Weights of a small GPT-style language model, trained from scratch on English Wikipedia.
Size: 3 heads of 64, MLP 512 SwiGLU, vocabulary 8192, 9.79M parameters.
Training: 619M tokens, 4719 steps.
MLP neurons of a small language model. Each row is named by its layer, matrix (gate and up: input weights; down: output weights) and neuron, and shows model dimensions 48-111. Each number is 128 + 24 x the weight over its row's rms, rounded and kept within 0 to 255. A neuron's up and down rows have the sign that makes its largest values positive.
After each neuron's rows, "fires after" lists the tokens most often just before its 100 highest values on Wikipedia text that the model never trained on; "fires in" lists the words (lower case) most often at its 100 highest values on Wikipedia text that the model never trained on.

L4.gate413 [163 121 152 141 117 132 124 158 117 127 167 104 137 132 157 125  97 145 112  96 145  88 128 140 118 110 153 184 135 121 100 114 150 114 136 151 103 116 154 126 130 110  87 107 182 134 118 102  87 137 139 133 129 113 163 100 136 128  89 146 149 141 134 168]
L4.up413 [119 175 170 103  67 110 147 129 121 125 140 132 163 129 159  99  90  89 154 115 139 103 119  81 157 173 126 187  90 156  77 107 113 100 120 151 144 113 144 142 122 132 137  95 136 147 134 148 127 151 121 112 122 111 124 101 123  94 144 131 156 149 106 166]
L4.down413 [144 146 118 108 135 115 107 137 160 150 118 108  99 146  82 162 162 115 136 152 126 113 143  76 169 154 143 134  93 115 124 146 107 141 131 134 186  91 165 150 114 111 113 126  93 120 153 152 145 143 112  80 121 115 141 121 156 118 155 131 151 122 144 138]
fires after: "1", ","
fires in: "10", "11", "100"

L8.gate334 [134 108 122 157 104 125 117 137 150 105 121 100 119 143 133 135 119 151 136 110 113  93 117 152 134 135 135 106 155 156 155  76 157 157 108 105 120 132 143 207 160 120 132 128 150 145 133 142 164 129 110 128 196 151  77 139  77 139 126 111  97 121 143  80]
L8.up334 [139 142 125 125 127 117 129  90 140 101 128 119 148 150 161 157 138 126 134  86 120 129 121 128 132 144 111 138 102 160 105 128 152 126 113  87 109 160 116 160 126  89  88 151 121 134  74 131 133  99 117 139  93 144 151 206 160 127 152 107 142 113 151 132]
L8.down334 [179 128 109 180 122  94 130 167 186 112 134 105 169 115 142 120 140 145 115 103 123 109 136  88 140 133 128  82 110 134 170  65  80 123 147 136  77 137 146 138  94 118 129 126 172 144 137 137 180 134 110  94 164 161 141 121 131 118 137 134  63 126 138 120]
fires after: " to", " was", " are", " is", " were"
fires in: "be", "not", "too", "been"

L4.gate123 [121 117 100 128 102  99 141 114 110 131 106  95 127  93 111 146 144 136 147 140 156 115 113 178 154 109  99 137 144  62 124 110 117 131 106 136 148 140 122 162  65 171 115 104 115 113 133 134 124 161  96 175 118 102 123 111 124 111 103 179 164 113 174 152]
L4.up123 [139 101 160 130 146 115 120 155 115 118 137 142  89 147 100 136 116 113 134 162  86 141 163 127 116 115 132 162 143 170 148 143 102 120 116 146 150 143 127  97 112 132 121  83 183 126 152 130 138 134 159 168 139 172 123 132 135 158 126 145  64 161 120 111]
L4.down123 [136 103  91  80 135  96 104 133 112 106  84 173 120 109 110 142 129 154 176 146 112 151 129 141 152 120 167 139  91 122 127 125 154 106  89 136 140 108 140 123  73 117 130 130 125  97 137 151 108 125 104 159 120 123 152 124  95 153 120 174 126 136 131 136]
fires after: "."
fires in: "it", "he", "they", "she", "its"

L6.gate194 [125 149 135 167 165  95 115 136  79 128 105 119  90 118 124 155 105 131 166 120 150 124 154 104 172 151 158 108  96 133 114 108 138 117 163 104 188 132 135 140 141 141 115 110 156 115 158 128 161 105 107 134  70 113 104 156  98 101 155 114 112 141 204 128]
L6.up194 [170 161 117 104 119 139 118 130 126 141 132 128  76  99 160 137 115 163 157 145 144 156 119 127 137 127 147 157  85  92 129 130 133 161 107 163 143 140 139 141  98 131 104 108 131 120 148  85 121  60 142  94 127 129 203 138 137 141 131 148 128 116 121 113]
L6.down194 [127 133  98 126  92 133 126 124 134 132  99 121 136 129 138 135 157 102 128 123 115 149 170 141 134 119 130 131 131 117 152 137 135 130  73 106 102 137 163 164 155 121 145 109 146  71 105 133 131 124 125 106 168 124 133 101 118 158 125 155 120 134 128 120]
fires after: ",", " that", " where", " when", " which"
fires in: "it", "he"

L4.gate467 [168 108 153  90  68 130 150 111 118 169 129 119 116 134  89 125 131 135 173 115 133 101 108 142 102 142  93 178 137 143 123 109 156  99 111 119 156 126 154 164 110 106  87 111 145 171 120 131 127 130 117 127 152 117 123 119 157 140 147 135 168 121 105 101]
L4.up467 [117 142 152 113 122 102  94 101 110 132 133 131 122 156 132 124  99 112 117 166  87 127 183 121 129 146 139 118 168 130 122 107 155 113 151 117  98 149 100 102 135 112 116 155 125 127 155 161 105 126 166 174 135 162 148 109 154 125 125  96 121 189 138 140]
L4.down467 [131 145 136 137 116 154 124  89  81 103 111 142 117  87  96 139 122 131 126 114 146 113 157 149 134 143 135 109 109 119 101  94  97 110 127 131  94 148 162 110 126 127 109 133 110 129 131 104  86 158  87 147 156 116  90 151 141 110 141 143 136 154 130 118]
fires after: ".", ",", " that", " as", " but", "G"
fires in: "it", "its"

L3.gate89 [123 156 158  97 164 117 117 156 134 139 108 127 146 133 159 144 106 153 124 115 130 104 136 106 125 119 138 159 139 115 125 109 118 113 113 155 125 103 122 135 104 102 118 130 148 162  96 139 122 129 137  99 123 146 124 116  98 147 108 152 129 134 114  97]
L3.up89 [ 83 174 119 143 115  88 121 114 108 149 110 152 120 167 149 107 112 138 125 122  49 140 177 133 119 126  95 119 146  97 134 117 136 100 149 129 124 158  68 113 113 163  91 152 124 113 133 134 146 142 137 144 134 158  95 102 114 123 133 139 138 124 113 149]
L3.down89 [102 122  93 122 141 138 112 114 124 128 152  88 154 115 101 118 142 108  96 105 131 111 173 126 131 104  84  78 159 121 111 149 128 133 130 109 102 153 103 127 138 141 101 126 101 143 174 105 160 121 121  93 120  79 112 114 166  50 104 122 121 153 136 105]
fires after: ",", " that", " and", " who", "G", " which"
fires in: "also", "not", "which", "have", "now"

L3.gate59 [134 141 127 102 119 112 167 134 127  90 140  96 125 133 163 180 110 120 126 183 143 118 121 117 111 108  95 149 163 113 124 114 130 110 137 115 130 127 126 131  71 127 145 121 201 130  99 166  95 118 124 149 176 143  65 135 115 151 146 134 148 137 126 107]
L3.up59 [169 129 157 134 145 102 155 158 133 149 147 151 146 123 150 121 122 125 136 143 157 128 113 140 144 152 116 126 131 149 156  95 140 147  96 114 102 155 123 141 106 138  85 131 117 151 154 106 103 149 121 120 125 127 121 130 122 121 121 191 132 142 149 146]
L3.down59 [128  84 114 107 104 134  83 102 129 143  96 134 126 130 142 136 135 141 156 106 127 139 159 131 117 120 120 157 150 104 161 106  88 110 122 138 115 104 133 126 117 121 133 124  93 127 126 125 108 126 104  96  97 119 160 134 131 107 132 119 112 108 147 137]
fires after: ",", " of"
fires in: "which", "who"

L2.gate89 [115 135 149 117  90  96 121 148 141 106 143 114  89 107 128 146  95 140 149 126 191  77 111 143 123 133 152 114 142 106 153 138 172 140 166 100 111 121 194  91 103 122 124 130 122 127 176 104 136  98 104 144 137 122 157 158 136 118 145 163 100 146 129 112]
L2.up89 [128 149 118 105 103  64 112  93 156 142 161 145 131  91 129 135 152 128 116 112 116 129 126 146 143 122 146 127 142 105 138 145 127 155 112 149 175 131 118 129 165 154 142 107 106 130  86 123 136 177 110 103 130 114  92 140 133 149 125 139 147 178 157 148]
L2.down89 [116 128 114  83 123 150 184 164 143 132 147 154 102 129 150 150 124 127 145 126  97 164 164 145 140 127 119 139  72 128 109 107 100 123 104 122  97 131 126 180 140  92 132 104 121 173  89 124 156 163 146 105 125 112 134 132 143 103 112 110  96 149 158 179]
fires after: "1", " Con"
fires in: "12", "11"

L4.gate295 [ 83 108 170 136 131 142 171 159 143 109 125 135 134 134 121 153 142 146 166 116 164 119 121 133 127  89 144 132 145 106 119 103 126 128  95 163  69  84 110 152 100 134 149 124 103  97  89 135 114 149  78 152  96 111 116  96 133 131 131 165 156 105 174 102]
L4.up295 [137 123 123 123 139 149 141 115 130 152 152 120 132  92 168 124 101 122 150 147 100 161 111 141 115 105 149 120 111 109 161 120 160 124 165 146 149 137 127 145 173 130 106 131 110 106 110 160 108 145 116 150 126 113  96 105 175 110 134 143 119 143 129 153]
L4.down295 [152 148 138  64 123 138 100 123 141 185 142 110 119 140 139 156 115 118 153 137 100 104 154 158 150 122 132 114 114 122 152 136 110 121 138 155 141 127 134 120 158 144 102 149 104 171 109 114 153 160 130 166 104 170  99 168 161 128 130 103 129 127 161 132]
fires after: "'", ",", "th", " that"
fires in: "which", "t", "i", "s", "it", "m"

L6.gate87 [110  89 117 138 118 118 140 147 125 172 143 117 132 124 120 126 142 107 160 165 138 121 139 137 114 163 147 143 149 124  91  83 127  78 112  89 154 112 158 146 116 142 132 103 131 147 116 157 109 136 147 127  85 117 190  90 166 152 114 138 106  90 144 126]
L6.up87 [122 152 143  81 160 130 128 157 128 176 120 116 135 114 149 111 101 117 115 132  95  98 114  88 115 116 131 124 126 150  95 104 135 165 136 111 125 127 126 141 171  94  85 154 151 149 161 151  85  77 183 110 126 131 108 127 110 107 104 128 159  92 115 167]
L6.down87 [130 125 143 174  98  95  95 112 113  84 137 137  96 160 135 126 133 172 183 112 165  88 127 127 134 113 110 117 119 100 119 136 112 137 146 173 151 145 111 164  89 104 131 108 112  72 126 118 118 139 130 132 123 107 161 148 113 154 148 147 100 108 109  89]
fires after: ",", " that", ".", " when", " which", " if"
fires in: "it", "there", "they"

L6.gate91 [140 112 125  75 122 113 105  96 123 129 125  78 124 175 128 144 137 146 121 120 153 110 140 144  83 112 137  99  97  89  95  84  98 153 114 120 178 154 120 117  99 108  88 111 122 187 130 113 101 144 170 137 127  99 167 132 144 137 157 132 130 132 139 158]
L6.up91 [120 173 123  65 133 109 130 135 164 159 141 131 128 149 193 137 129 157 127  73 141 102 158  98 107  99 114 143 140 166 124 114 164 142 160 150 163 105 125 136 134 116 101 136 133 113 126  97 146 111 126 126 155 165 105 165 131 129 117 128 152 170 138 144]
L6.down91 [146 135 131  89 130 154 145 140 112 111 113 113 127 122 145 133 143 113 145 118 128 104 150 122  97 171 133 136 129  79 152 146 153 192 127 149 137 118 137 118 105  63 105 142 133 167 120 123  93  93 101  96 115 132 159 167 165 154 142 139 160 158 128 174]
fires after: ","
fires in: "which", "who"

L9.gate255 [141 153 120 125 162 119 104 112 111 126 137 113 138 137 166 170 145 107 108 127 158  93 111 173 150 158 136 108 138 121 111 127 133 161 119  95 108 111 139 131  68 161 116 149 154 134 123 124 131 104 133 145 114 116 111 115 156  84 169  91 107 113 102 105]
L9.up255 [ 98 114 136 155 151 158 100 137 157 147 167 175 129 136 152 104 108 185 120 145 122 166  96 126 136 135 154 107 146 112  76 124 134 106 160 130 131 142  81 150 103 134 104 145 137 156 137 103 148 158 157 151 141 100 130 132  78 120 137 162 127 122 161  99]
L9.down255 [159 106 153 146 135 125  95 124 137 129 166 113  89 153 172  81 100  98 102 110  72 101 112 142 127 113 125 101 112 151 123 138 135 119 142 110 146 160 153 159 101 183  97 109 134 156 147 135 113 150 116 143 149 130 161 134 145 122 108 121 119 117 119 129]
fires after: " as", " was", "As", " is", " As"
fires in: "a"

L9.gate241 [129 119 173 133 145 117 133 111  96 140 144  85  69 104 132 107 122 133 140 158 139  87 110 111  96 101 166 108 196 132 128 121 107 143 141 134 119 111 150 126 124 118 105 152 127  98 146 181 129 113 125 146 125  90 134 129 157 104 137 100 124 110  99 136]
L9.up241 [147 105 127 132  98 162 150 191 105 122 147  90 128 102 140 165 123 114 105  85 142 102  94 151  81 126 166 144 113 121 136 115 190 149  98 138 146 135 154 139 128 146  85 122 160 135  86 133 140 171 128 150 104 155 128 144 145 108 137 133 150 152 144 106]
L9.down241 [143 177 155 181 122 164 142 141 164  98 140  76 137 134 132 129 150  68 157 124 144 123 124 167 113 129  86 122 163 137 104 161 128 133 129 141 109 123 129 172 117  76 125 129 143 106 135 114 110  99 107  83 134 139 107 174  95  73 145 133 125 124 126 120]
fires after: "1", " a", " ", "2"
fires in: "12", "13", "11"